MLP neurons of a small language model. Each row is named by its layer, matrix (gate and up: input weights; down: output weights) and neuron, and shows model dimensions 64-127. Each number is 50 + 15 x the weight over its row's rms, rounded and kept within 0 to 99. A neuron's up and down rows have the sign that makes its largest values positive.
Before each neuron's rows, "fires in" lists the words (lower case) most often at its 100 highest values on Wikipedia text that the model never trained on; "fires on" lists the tokens most often at its 100 highest values on Wikipedia text that the model never trained on.

fires in: "law", "government", "country", "war", "laws", "partnership"
fires on: " law", " war", "U", " government", " country", " U"
L3.gate874:54 47 57 34 56 69 66 41 55 62 48 59 28 65 35 52 47 46 56 64 55 51 74 43 53 25 33 37 61 45 66 51 31 65 74 49 51 37 88 55 51 42 42 42 56 43 50 58 85 53 54 47 42 37 45 43 73 45 29 54 73 46 63 59
L3.up874:44 28 61 27 56 63 59 56 61 76 34 49 40 48 41 37 56 44 22 48 43 38 51 79 63 29 24 17 65 47 74 34 49 64 46 62 50 36 62 92 38 47 50 77 58 62 50 87 55 47 59 74 64 36 53 22 46 76 42 43 50 47 56 76
L3.down874:59 35 60 46 54 41 32 58 20 61 24 63 73 32 23 63 54 43 41 60 54 61 60 73 46 30 53 60 52 44 51 38 51 41 48 49 45 32 52 62 73 38 51 65 53 53 23 78 71 24 52 66 82 48 54 48 30 42 61 20 42 41 53 54

fires in: "high", "highway", "highest", "science"
fires on: " S", " high", " High", " head"
L2.gate830:41 71 56 58 46 42 73 55 44 20 30 61 61 54 59 56 36 40 66 43 55 34 48 48 39 49 67 51 72 76 29 34 47 60 58 60 35 39 34 60 36 62 48 42 40 54 41 37 31 52 37 39 70 60 89 42 40 44 26 36 67 30 34 52
L2.up830:53 45 55 49 36 47 88 64 38 49 52 51 39 49 69 47 45 57 43 58 50 35 48 63 42 65 38 61 84 69 56 56 33 82 40 63 63 54 50 54 47 58 50 36 51 66 36 64 41 43 21 48 65 64 55 69 44 36 49 39 56 25 32 32
L2.down830:46 35 59 49 56 53 69 62 40 52 57 88 42 47 48 63 75 43 61 51 43 56 37 43 64 48 40 47 48 46 27 44 37 51 25 62 53 39 08 70 52 49 59 41 44 46 36 54 62 36 33 45 73 62 71 41 26 66 62 46 45 39 68 48

fires in: "three", "four", "six", "7", "fourth", "several"
fires on: " four", " three", " six", " 7", " 4", " several"
L2.gate391:57 78 15 58 44 51 55 47 61 51 46 53 54 33 50 55 41 67 25 50 51 75 47 60 30 49 50 53 49 31 67 61 71 53 62 48 49 56 44 62 50 68 27 45 38 63 56 50 64 83 53 59 62 42 48 58 55 68 16 52 57 51 48 45
L2.up391:51 62 52 84 64 58 50 48 63 53 53 64 38 24 65 50 44 42 54 43 34 89 36 48 57 61 19 71 44 54 58 70 69 58 30 56 66 71 50 28 44 34 39 43 36 64 43 43 80 60 59 31 78 71 38 55 70 35 65 63 52 63 38 38
L2.down391:44 54 44 52 65 75 67 40 47 33 51 74 44 34 53 23 57 36 43 44 46 77 46 52 61 60 02 51 16 47 35 53 56 53 43 75 37 67 72 67 72 43 54 36 46 41 34 37 54 50 51 72 58 53 56 39 49 33 73 45 52 77 78 41

fires in: "also", "career", "sweden", "history"
fires on: " also", "w", " career", "Career", "n"
L4.gate424:52 48 46 52 47 51 31 43 58 63 59 50 59 62 35 52 33 45 42 79 39 52 54 44 45 47 53 49 16 57 44 58 57 49 58 49 27 41 51 66 53 42 57 64 71 77 24 99 57 49 46 67 42 61 34 34 27 46 76 60 57 24 16 46
L4.up424:53 51 48 47 43 41 57 35 36 16 66 39 25 35 73 38 66 59 80 54 64 35 45 63 46 38 47 70 44 58 52 63 64 74 80 50 53 63 67 84 53 53 40 49 44 38 50 31 62 52 42 43 78 40 29 44 42 39 55 63 41 31 55 51
L4.down424:50 69 67 56 37 59 08 44 50 94 84 65 62 55 51 43 62 66 46 41 83 61 44 33 51 88 45 42 38 68 86 28 76 51 35 41 36 50 36 64 53 59 55 58 58 44 40 61 63 34 34 25 53 58 68 29 60 55 41 51 55 41 38 51

fires in: "william", "thomas", "saint", "christian", "robert"
fires on: " William", " Christ", " Thomas", " Robert", " Saint", " Church"
L2.gate490:58 86 38 48 81 40 65 44 56 56 67 42 89 60 61 62 54 52 50 60 54 41 84 70 63 53 58 47 58 66 65 50 62 43 32 37 27 74 44 42 45 51 64 07 34 36 54 61 50 34 61 48 36 33 30 44 54 60 50 42 64 63 54 68
L2.up490:76 63 55 43 54 84 68 59 62 25 31 45 47 42 58 55 53 33 42 70 68 64 69 42 42 39 31 41 36 45 36 82 43 88 21 19 39 41 58 61 47 64 52 50 70 28 42 42 43 56 43 40 52 74 15 31 36 55 25 56 28 39 40 66
L2.down490:39 73 69 49 68 32 60 41 60 48 35 40 39 42 71 46 62 35 50 50 52 59 60 67 64 63 46 47 25 64 54 66 68 43 24 34 35 69 53 68 53 74 51 09 44 41 58 56 66 02 45 53 26 47 50 40 49 55 65 36 44 79 46 49

fires in: "between", "both", "joined", "followed", "follows", "four"
fires on: " between", " both", " join", " follow", " under", " four"
L2.gate583:85 57 55 40 21 75 59 48 66 53 29 48 29 91 58 57 49 13 49 51 52 54 32 23 66 53 37 60 59 80 38 45 72 44 63 49 40 73 27 34 62 36 59 70 48 44 49 57 60 53 28 33 54 32 56 56 19 60 36 51 54 54 59 29
L2.up583:71 33 50 63 31 48 67 55 53 53 31 45 32 62 44 39 36 33 48 51 38 73 37 33 59 60 38 53 50 71 35 49 58 62 36 31 51 52 39 47 37 53 57 64 52 61 46 58 74 43 45 49 83 48 51 55 27 47 48 54 47 45 59 37
L2.down583:43 61 60 74 37 57 54 28 44 56 34 58 46 37 36 67 40 44 51 55 42 53 64 36 49 70 22 47 37 56 45 55 50 38 53 46 40 37 44 20 32 26 37 40 27 36 57 39 69 59 49 57 59 28 57 69 09 45 47 40 76 42 63 44

fires in: "number", "role", "medal", "position", "terms"
fires on: " number", " role", " office", " term", "position", " medal"
L2.gate142:34 68 52 29 45 60 46 45 50 43 44 30 38 39 64 60 35 25 52 51 73 32 40 54 44 65 59 51 42 25 39 34 46 28 68 66 45 76 74 42 68 62 52 74 43 58 43 59 56 64 38 32 47 86 61 56 72 55 33 34 42 30 79 40
L2.up142:42 60 21 46 49 50 57 47 46 40 66 30 40 34 35 48 28 72 67 29 84 52 28 38 44 57 80 59 48 52 00 44 40 44 34 71 45 74 66 51 86 56 96 62 40 38 54 38 57 52 53 38 62 48 46 29 47 41 45 59 46 53 54 50
L2.down142:29 65 32 30 77 22 64 45 63 25 38 43 69 46 41 45 52 69 34 52 55 57 22 50 55 59 48 71 49 47 25 53 43 37 59 74 33 28 70 78 69 61 84 43 55 15 49 57 74 50 29 52 45 60 62 28 64 44 51 47 39 54 41 38

fires in: "region", "km", "operation", "operations", "people"
fires on: " region", " operation", " person", " km", " Region", " people"
L2.gate732:29 51 47 57 66 36 21 42 48 60 58 54 37 57 61 45 16 57 65 44 79 39 51 72 68 45 38 57 33 36 51 62 54 54 41 58 70 61 36 90 59 47 48 59 47 31 38 51 57 65 37 50 55 36 49 36 36 73 58 36 62 47 31 32
L2.up732:60 71 61 50 42 62 39 26 65 58 41 42 45 43 41 66 05 49 33 34 62 32 26 52 82 42 64 27 39 39 41 76 78 47 49 53 49 57 69 42 46 84 38 28 70 14 09 53 65 30 48 44 55 53 50 47 57 75 35 35 37 45 37 51
L2.down732:42 39 53 52 64 38 62 65 61 62 42 59 51 31 59 58 30 43 50 43 50 53 67 49 59 44 39 33 41 63 38 54 74 46 58 53 52 61 53 61 49 47 51 71 55 39 32 93 58 47 33 47 67 57 57 45 41 57 49 48 42 51 77 29

fires in: "due", "goals", "goal", "ft", "apps", "battle"
fires on: " goal", " due", "ft", " App", " place", "ttle"
L5.gate214:59 52 27 43 35 45 58 46 45 50 41 52 56 36 52 48 04 52 66 54 54 55 24 66 41 58 81 41 36 36 50 36 58 39 42 52 46 47 50 58 60 67 76 61 48 70 29 54 66 54 39 41 75 53 11 30 62 38 50 44 38 29 64 41
L5.up214:49 24 19 32 39 40 66 45 28 45 72 26 55 55 60 40 41 44 41 41 73 51 43 50 56 61 68 62 40 35 55 37 46 62 51 29 48 30 26 49 56 54 55 52 33 45 66 63 47 62 70 51 59 41 49 45 49 49 18 32 57 64 68 55
L5.down214:35 35 60 25 41 68 54 54 58 48 44 68 31 57 19 28 38 83 58 43 65 74 50 58 86 25 79 77 45 63 57 49 54 35 81 41 40 61 43 40 61 56 34 63 57 47 58 61 56 54 39 46 44 51 42 30 55 26 35 50 45 58 63 46

fires in: "country", "main", "mainly", "norman", "norfolk"
fires on: " main", " Nor", " country", " Country", " count", "ident"
L2.gate647:45 73 51 36 50 64 77 46 77 21 47 47 55 55 69 64 42 51 37 10 52 16 73 60 61 00 61 50 49 47 52 38 58 42 51 45 51 44 54 36 53 56 48 45 36 42 70 54 63 39 30 38 41 53 45 26 31 47 59 58 62 45 60 72
L2.up647:52 31 59 41 65 17 67 63 70 71 48 35 46 42 59 53 43 53 43 27 31 47 54 37 38 20 81 64 46 84 52 33 84 59 51 34 39 41 40 48 58 38 39 51 43 65 52 28 53 59 66 34 63 70 47 29 57 61 80 30 54 34 57 65
L2.down647:36 44 56 41 42 48 71 56 65 44 40 46 31 58 43 55 44 62 53 21 34 25 49 16 62 37 59 47 72 20 59 63 66 59 45 32 46 53 50 69 80 30 54 59 58 54 56 34 57 36 41 45 46 45 54 58 27 34 63 69 52 36 64 63

fires in: "career", "took", "just", "did", "no", "came"
fires on: " career", " just", " took", " No", " did", "old"
L2.gate849:62 77 36 42 32 49 56 33 66 45 32 44 58 34 53 58 32 07 74 58 56 81 27 59 66 49 31 61 56 56 51 51 54 43 57 52 35 39 63 73 29 18 86 52 42 38 70 48 35 24 44 42 35 80 46 50 38 83 40 32 63 45 37 59
L2.up849:39 55 48 52 60 69 37 62 50 44 55 19 74 46 35 62 17 69 69 55 35 64 38 60 60 38 19 46 53 59 57 37 53 48 54 44 50 57 68 38 53 54 39 31 52 51 38 92 64 26 27 68 45 60 41 59 39 43 68 55 29 29 66 38
L2.down849:53 74 38 41 59 33 56 36 55 50 37 43 32 56 46 47 52 45 48 39 72 75 66 63 84 42 27 81 33 41 61 33 26 42 48 68 23 46 57 46 36 47 51 39 42 28 39 45 40 42 33 51 37 66 59 56 38 53 33 49 65 47 53 34

fires in: "high", "series", "band"
fires on: " high", " High", " show", "s", " series", " band"
L2.gate92:36 67 66 87 66 72 55 49 23 58 24 27 56 40 48 77 34 48 53 36 48 43 51 59 50 36 34 68 61 76 24 38 48 43 48 63 62 51 54 45 58 65 59 22 37 56 47 55 46 54 23 41 21 64 35 20 40 38 42 72 79 36 63 37
L2.up92:42 42 59 48 37 60 42 46 52 55 37 55 43 44 17 56 74 48 53 67 43 63 65 50 52 71 44 45 56 36 36 58 48 73 33 64 60 27 38 39 76 38 52 26 67 46 43 50 60 89 57 29 38 60 74 71 42 66 06 48 58 54 59 63
L2.down92:48 67 50 36 49 65 26 42 63 37 35 67 49 38 33 59 43 58 41 84 34 74 52 51 60 75 53 38 59 48 49 36 44 68 29 53 39 28 46 71 50 40 58 25 77 41 37 71 55 96 54 32 38 23 51 53 48 83 38 52 51 71 61 51

fires in: "of", "are", "within", "all", "various", "most"
fires on: " of", " are", "in", " various", " over"
L7.gate897:68 73 36 63 48 69 52 56 68 43 45 48 69 51 43 71 53 58 28 44 48 70 47 33 59 73 48 63 52 66 55 45 62 41 26 57 60 56 68 61 32 45 62 49 34 32 51 54 38 63 43 30 61 37 31 67 42 68 47 31 75 57 73 65
L7.up897:78 23 40 70 62 52 60 65 53 58 35 30 47 54 42 55 59 16 35 50 36 47 45 44 39 74 56 76 37 41 53 55 63 47 37 40 45 40 46 56 59 65 60 56 26 18 55 50 33 76 35 62 51 38 45 60 19 35 80 30 90 32 65 49
L7.down897:42 69 50 46 55 40 56 54 68 31 74 49 73 51 42 40 45 44 49 70 58 43 58 62 80 57 48 23 31 63 72 46 45 42 47 32 42 47 49 56 55 40 69 31 38 47 48 64 74 76 32 43 51 38 54 53 57 74 43 21 33 46 47 42

fires in: "other", "many", "some", "top", "several", "various"
fires on: " other", "p", " many", "ome", " several", " some"
L3.gate413:44 34 56 56 72 24 71 39 28 41 40 67 53 51 43 65 61 44 50 39 52 64 52 45 60 55 38 39 64 57 46 74 52 48 50 71 58 77 22 31 46 38 47 54 26 41 45 34 47 53 50 86 42 37 35 41 49 59 71 22 67 63 63 34
L3.up413:40 45 50 51 42 36 53 55 36 35 41 67 63 47 30 39 36 53 52 26 50 54 52 45 55 55 48 73 56 72 34 43 41 40 47 43 59 60 43 44 43 63 54 62 22 25 28 45 42 74 34 65 29 73 47 47 47 53 57 52 51 55 39 49
L3.down413:35 40 59 39 60 80 42 66 48 48 63 39 53 40 54 52 54 40 69 57 69 86 60 27 59 35 59 74 70 78 50 41 42 49 28 63 45 64 57 54 38 67 54 63 34 77 48 32 75 38 53 40 48 53 58 60 59 44 60 41 52 64 48 53

fires in: "31", "station", "history", "chris", "stations", "ireland"
fires on: " 31", "ri", "re", " station", "History"
L2.gate569:52 56 39 58 61 19 57 53 34 48 43 40 69 54 82 36 52 49 48 64 35 51 46 59 98 25 25 63 62 35 35 50 24 58 64 41 24 47 54 43 53 59 39 39 37 81 58 51 25 54 21 32 28 36 50 34 31 53 39 39 33 14 53 78
L2.up569:39 35 44 44 61 44 48 61 40 43 26 51 62 48 55 37 51 37 38 24 52 38 37 44 74 68 63 41 87 74 33 59 20 41 52 19 51 46 34 53 54 26 39 77 50 45 61 51 69 97 64 45 36 40 47 43 57 55 57 77 67 41 62 58
L2.down569:34 37 52 58 46 43 52 45 56 46 36 53 56 51 78 25 44 63 35 51 35 37 37 39 92 44 59 29 70 55 27 48 54 72 76 48 46 59 43 47 31 45 44 66 58 59 51 48 55 56 57 22 19 24 58 44 53 50 27 49 57 26 75 85

fires in: "made", "role", "walter", "found", "founded", "compromise"
fires on: " made", " found", " role", "ter", " base", "ise"
L2.gate788:60 49 38 52 52 31 54 55 46 58 36 58 51 69 52 36 76 47 37 41 77 55 67 62 40 54 32 34 24 57 34 20 37 61 66 62 48 59 39 18 56 43 53 41 66 50 66 60 55 51 66 59 49 56 36 47 09 51 61 26 40 34 66 54
L2.up788:49 65 54 65 47 41 58 22 27 23 43 30 59 61 41 15 54 48 84 08 76 40 44 59 55 41 44 47 35 68 52 24 82 58 47 29 52 84 39 52 57 31 59 52 28 46 47 54 61 46 59 39 67 36 49 49 52 27 44 46 36 49 44 17
L2.down788:66 58 70 44 43 18 46 65 14 13 67 61 70 79 49 64 57 49 76 15 50 47 49 46 42 68 59 53 63 34 73 48 43 73 49 33 35 80 33 53 65 25 36 43 33 52 47 68 50 63 38 72 53 33 29 60 55 50 38 52 52 33 46 16

fires in: "i", "isbn", "israel", "isolated", "islamic"
fires on: " I"
L2.gate47:79 32 51 42 57 48 16 45 26 63 46 51 41 61 56 68 40 44 43 65 37 73 52 54 42 40 41 49 67 56 40 47 24 58 58 42 43 09 60 56 61 47 50 41 14 65 47 64 52 27 62 72 90 45 51 39 74 62 20 49 41 42 60 37
L2.up47:76 40 51 48 86 41 28 45 33 40 70 41 55 60 63 50 57 41 33 60 32 58 25 43 44 55 56 44 75 68 42 48 34 63 54 52 59 49 62 66 58 11 63 38 27 29 70 55 67 17 58 46 84 53 43 66 46 59 31 50 48 52 72 61
L2.down47:82 79 53 56 50 37 29 46 45 44 58 47 53 50 52 42 61 38 51 70 37 50 44 65 53 48 36 26 57 43 30 52 42 49 66 42 53 42 57 62 54 48 51 39 42 67 57 78 49 12 56 66 90 43 70 51 55 83 30 55 53 59 51 73

fires in: "i", "we", "it", "must", "you"
fires on: " I", " we", "I", "mu", "e"
L10.gate451:60 48 48 66 76 59 56 58 49 24 50 48 67 51 48 60 41 24 34 56 51 59 55 29 12 65 61 61 49 48 43 29 69 30 36 46 56 47 47 35 56 32 24 45 66 51 55 50 46 48 56 56 66 26 41 59 42 56 29 54 57 37 41 82
L10.up451:52 58 66 39 74 40 44 36 62 46 43 65 49 41 59 62 41 42 30 38 67 50 54 55 60 18 35 59 44 54 69 18 60 34 52 56 51 48 73 56 83 24 57 69 60 54 82 71 44 34 48 45 76 52 59 59 48 26 37 46 76 61 60 52
L10.down451:41 65 63 65 71 84 36 61 63 54 45 52 40 52 41 49 50 47 58 32 64 36 59 39 37 57 57 32 67 35 39 57 48 69 44 36 53 55 32 74 48 66 47 59 39 75 65 58 29 59 44 71 44 50 62 57 30 33 32 63 27 64 60 62

fires in: "football", "scored", "footballer", "basketball", "political"
fires on: " football", "ball", " score", " time", "ance", " political"
L2.gate101:44 57 51 44 48 74 66 45 51 52 46 55 61 63 61 51 48 89 71 47 34 27 70 47 63 37 71 85 48 60 41 34 80 51 38 67 19 28 55 31 68 40 58 54 57 38 19 26 66 62 25 54 65 58 49 10 48 63 49 43 40 51 74 38
L2.up101:30 33 41 52 46 57 59 44 50 38 52 55 58 15 44 64 63 38 53 69 43 57 47 37 45 41 57 57 38 66 47 42 86 52 41 80 57 44 54 38 54 56 70 46 58 67 18 66 47 68 65 61 87 56 66 38 43 57 48 28 66 15 46 30
L2.down101:40 47 39 52 73 52 61 68 40 30 46 33 74 26 67 63 24 69 59 53 49 23 54 64 55 35 63 61 58 53 24 38 62 37 22 62 56 27 52 33 55 60 59 48 56 46 29 29 80 62 15 50 84 56 42 31 38 63 39 29 42 34 59 49

fires in: "took", "during", "take", "may", "championship"
fires on: " take", " took", " during", " may", "gi"
L2.gate452:73 22 32 33 36 78 47 60 44 57 32 60 54 39 58 45 54 30 31 29 36 75 51 87 66 42 53 34 68 60 35 69 08 48 81 57 47 50 47 53 49 65 60 70 53 53 07 52 56 34 49 55 44 67 55 64 61 68 16 31 57 54 62 61
L2.up452:53 48 56 33 43 63 72 52 50 40 53 38 62 67 38 23 27 51 46 63 29 65 51 66 54 59 43 39 63 45 44 45 56 52 58 62 41 40 02 60 56 46 62 73 71 51 20 84 40 15 27 48 66 51 43 80 51 67 47 22 27 86 56 29
L2.down452:43 64 39 50 58 45 66 32 51 64 33 42 47 53 17 26 30 46 54 75 81 60 40 61 69 74 47 86 44 49 60 46 61 46 57 58 45 72 22 20 50 64 27 42 40 34 57 62 56 40 35 62 48 49 44 82 36 53 78 30 52 59 72 51

fires in: "would", "will", "announced", "proposed", "said", "that"
fires on: " would", " will", " announced", " claim", "posed"
L4.gate490:41 10 68 43 27 46 39 62 55 43 63 40 47 53 09 51 45 18 51 43 35 76 55 36 39 66 44 32 24 73 92 61 30 60 40 52 47 21 63 50 38 67 25 70 54 39 50 41 38 62 47 35 42 54 64 54 51 42 53 57 31 55 49 39
L4.up490:60 24 38 31 58 58 43 56 49 56 58 40 38 51 10 61 41 40 65 73 60 47 49 47 49 31 63 42 45 65 99 52 34 62 51 51 63 31 70 25 57 42 24 75 58 41 17 74 43 56 78 47 46 43 53 56 41 46 54 53 45 50 64 41
L4.down490:41 67 57 27 59 75 45 50 72 30 62 21 35 77 66 54 65 30 45 49 53 42 39 56 56 91 31 35 72 51 67 66 44 36 52 45 25 53 41 60 64 69 46 54 49 73 45 45 50 62 45 45 31 79 67 34 51 70 48 34 34 43 85 61

fires in: "film", "political", "football", "music", "footballer", "during"
fires on: " film", " football", "ó", " political", "ing"
L2.gate635:54 38 35 29 69 74 60 60 56 47 07 40 59 29 19 61 48 55 56 55 63 29 58 47 40 53 63 47 48 50 78 53 38 32 38 60 62 30 39 23 42 68 40 13 35 35 48 41 51 67 39 53 52 54 39 30 58 75 52 56 45 20 25 57
L2.up635:73 27 40 44 71 78 46 52 71 57 27 52 36 44 89 31 42 39 51 56 57 47 53 40 52 38 51 59 34 42 85 44 54 40 81 35 44 45 67 43 56 24 49 54 48 64 34 25 49 54 37 36 48 25 50 87 39 66 24 46 44 42 50 45
L2.down635:40 62 44 51 52 55 65 62 26 40 39 63 64 33 26 42 41 40 57 33 35 39 55 57 61 41 73 37 50 60 38 27 56 57 50 55 56 31 01 47 59 94 41 43 48 38 62 26 67 42 28 45 73 43 38 32 52 48 48 45 54 42 34 68

fires in: "history", "career", "region", "period", "area", "life"
fires on: " region", "ism", " career", " history", " period", "History"
L2.gate608:55 44 82 43 38 47 63 51 48 35 51 28 37 37 39 53 48 37 42 61 34 27 62 29 59 40 50 28 54 40 32 66 82 61 66 52 35 41 58 75 47 60 50 71 34 51 32 78 84 54 50 32 53 42 64 43 86 66 56 70 59 20 71 33
L2.up608:89 33 43 63 70 50 47 45 46 46 51 58 51 18 64 39 66 49 48 44 51 40 57 42 42 62 39 61 62 59 50 09 21 27 45 51 57 43 29 55 39 12 41 44 75 88 45 66 47 50 40 68 67 70 46 43 40 41 59 42 36 41 36 56
L2.down608:53 59 56 51 64 51 46 68 33 35 37 19 57 42 60 75 48 61 87 31 66 39 60 50 59 59 43 38 91 84 62 41 51 56 34 64 54 46 51 60 52 63 76 45 41 72 39 98 91 50 69 57 38 45 56 41 57 54 42 29 26 37 30 66

fires in: "name", "title", "style", "names", "term", "terms"
fires on: " name", " Ru", " title", "style", " term", " character"
L2.gate803:37 59 38 39 30 59 29 69 61 26 52 53 69 29 49 33 58 39 44 62 72 47 59 26 39 31 64 36 72 66 41 51 30 16 56 58 38 35 73 52 29 40 64 42 54 56 41 67 42 68 42 73 55 35 70 80 61 28 55 50 42 40 50 43
L2.up803:81 44 68 49 17 43 19 51 68 27 48 40 65 24 68 65 39 73 57 68 41 30 64 38 49 51 51 43 79 50 32 52 45 53 51 28 34 69 45 40 60 37 42 37 52 43 59 69 24 79 19 51 51 41 39 69 60 43 53 41 56 43 39 83
L2.down803:80 25 37 54 36 38 52 41 53 36 56 39 67 47 55 47 35 67 21 55 38 51 42 64 38 51 63 55 65 54 46 35 44 43 65 58 35 67 66 32 37 49 60 42 47 37 47 77 31 48 48 88 46 23 49 70 62 45 44 51 73 54 43 81

fires in: "at", "atlas"
fires on: " at", " At", "ed", "t"
L7.gate112:46 52 78 39 55 16 51 53 41 75 63 47 57 33 76 55 40 36 50 56 66 51 74 68 19 71 30 55 46 63 55 82 53 21 50 52 51 26 26 35 28 38 65 73 84 58 45 52 44 34 25 52 26 82 50 50 72 67 28 52 55 55 21 45
L7.up112:32 45 58 43 72 54 42 59 27 66 30 50 57 55 31 59 36 27 23 26 60 42 87 65 51 50 52 09 40 43 52 59 53 63 47 85 58 50 25 33 68 74 48 42 53 42 44 51 35 30 69 51 56 45 48 73 64 70 58 27 47 71 39 79
L7.down112:55 27 46 68 37 82 27 53 72 38 39 59 32 55 25 46 86 57 62 69 23 41 40 26 74 32 53 72 72 64 53 47 38 50 45 45 45 76 55 40 32 48 48 61 73 37 91 47 42 59 34 21 58 33 51 49 24 46 52 72 40 45 69 41

fires in: "1997", "control", "2006", "foundation", "character", "2005"
fires on: "97", " character", " control", "ation", " appear", " 2006"
L2.gate189:85 24 68 42 79 45 56 49 50 67 48 54 26 45 85 12 62 31 42 32 83 57 40 40 72 52 51 54 65 24 68 51 31 82 40 64 47 36 52 38 40 66 06 51 39 69 49 53 55 54 26 75 63 40 05 68 75 76 60 53 44 56 63 61
L2.up189:64 55 52 59 90 61 61 29 67 47 40 41 36 56 99 50 43 36 68 30 92 42 42 52 74 41 47 38 65 33 39 73 34 57 57 54 43 31 63 49 55 61 32 43 50 45 64 30 53 46 18 51 55 45 14 68 80 73 43 52 35 46 57 32
L2.down189:71 46 48 79 66 56 44 28 50 46 49 58 58 48 34 81 20 65 50 52 28 54 09 60 46 32 68 29 93 44 58 78 34 55 55 61 35 61 64 44 45 42 44 67 63 46 50 33 43 59 53 48 37 44 27 53 71 55 46 68 46 57 53 23

fires in: "a", "southern"
fires on: " a", " south"
L10.gate534:70 51 48 74 61 53 73 54 51 58 73 41 54 37 49 73 35 78 57 55 47 56 48 56 42 26 11 85 65 59 45 71 70 70 52 51 70 66 46 61 42 67 77 39 56 47 53 50 66 65 48 55 55 25 42 32 12 36 39 20 68 37 45 53
L10.up534:61 38 52 64 50 34 51 55 50 45 38 32 44 55 40 39 37 66 29 34 37 47 40 50 39 40 45 77 61 35 42 61 42 50 42 37 18 34 18 61 49 39 49 70 47 56 79 52 75 40 39 54 40 46 41 33 49 46 40 49 25 52 68 77
L10.down534:42 65 56 20 48 33 61 63 56 44 36 35 43 23 66 54 55 31 77 38 36 60 54 71 69 37 49 73 71 61 54 16 38 27 40 70 72 67 67 63 26 36 58 35 57 36 46 32 53 56 44 53 15 48 61 44 37 34 49 48 31 50 36 31

fires in: "group", "railroad", "groups", "side", "committee", "two"
fires on: " group", "ad", "ide", "ment", "e", "ill"
L5.gate959:77 44 58 45 30 92 51 69 51 64 39 25 47 49 38 60 48 48 39 29 35 62 47 57 56 65 37 43 39 62 40 58 73 49 65 44 62 50 35 43 64 48 39 57 44 56 29 74 54 56 48 28 59 33 41 39 32 39 33 71 51 43 74 41
L5.up959:51 47 66 70 51 44 81 54 33 46 38 57 30 44 66 66 50 21 31 14 37 45 41 54 59 49 52 44 61 51 61 43 57 53 34 49 91 72 61 63 35 52 42 45 42 34 17 53 41 64 65 35 25 48 54 37 47 60 51 18 23 54 56 53
L5.down959:40 61 59 46 61 68 23 39 54 57 49 48 66 43 44 44 39 51 57 51 37 41 46 63 65 54 88 71 72 63 74 54 43 64 62 55 22 32 22 44 76 38 54 64 25 49 39 45 54 30 58 72 61 09 27 49 26 31 50 73 22 45 49 59

fires in: "his", "scored", "gheorghe", "girlfriend"
fires on: " his", "ir", "he", " Ro", "d"
L2.gate330:30 61 63 46 23 62 73 59 57 35 68 54 43 56 61 57 76 36 63 76 34 51 26 29 60 58 43 46 32 37 28 41 54 54 62 79 37 58 56 75 53 21 46 86 64 52 71 55 66 68 42 44 49 50 66 44 27 50 65 50 31 40 51 43
L2.up330:39 57 62 49 37 52 48 51 44 42 57 41 55 36 63 82 46 57 78 50 60 58 25 46 67 63 62 29 35 45 47 71 69 45 47 87 50 63 46 50 34 74 34 06 53 42 46 25 67 25 54 54 63 45 53 32 49 37 70 38 39 81 36 22
L2.down330:46 47 48 77 44 59 33 72 58 57 51 66 50 44 46 54 59 29 45 41 38 05 68 53 41 47 40 47 53 58 30 47 21 57 51 29 49 56 40 64 79 48 63 24 45 74 46 22 44 57 40 69 64 33 64 50 43 25 54 36 51 35 82 36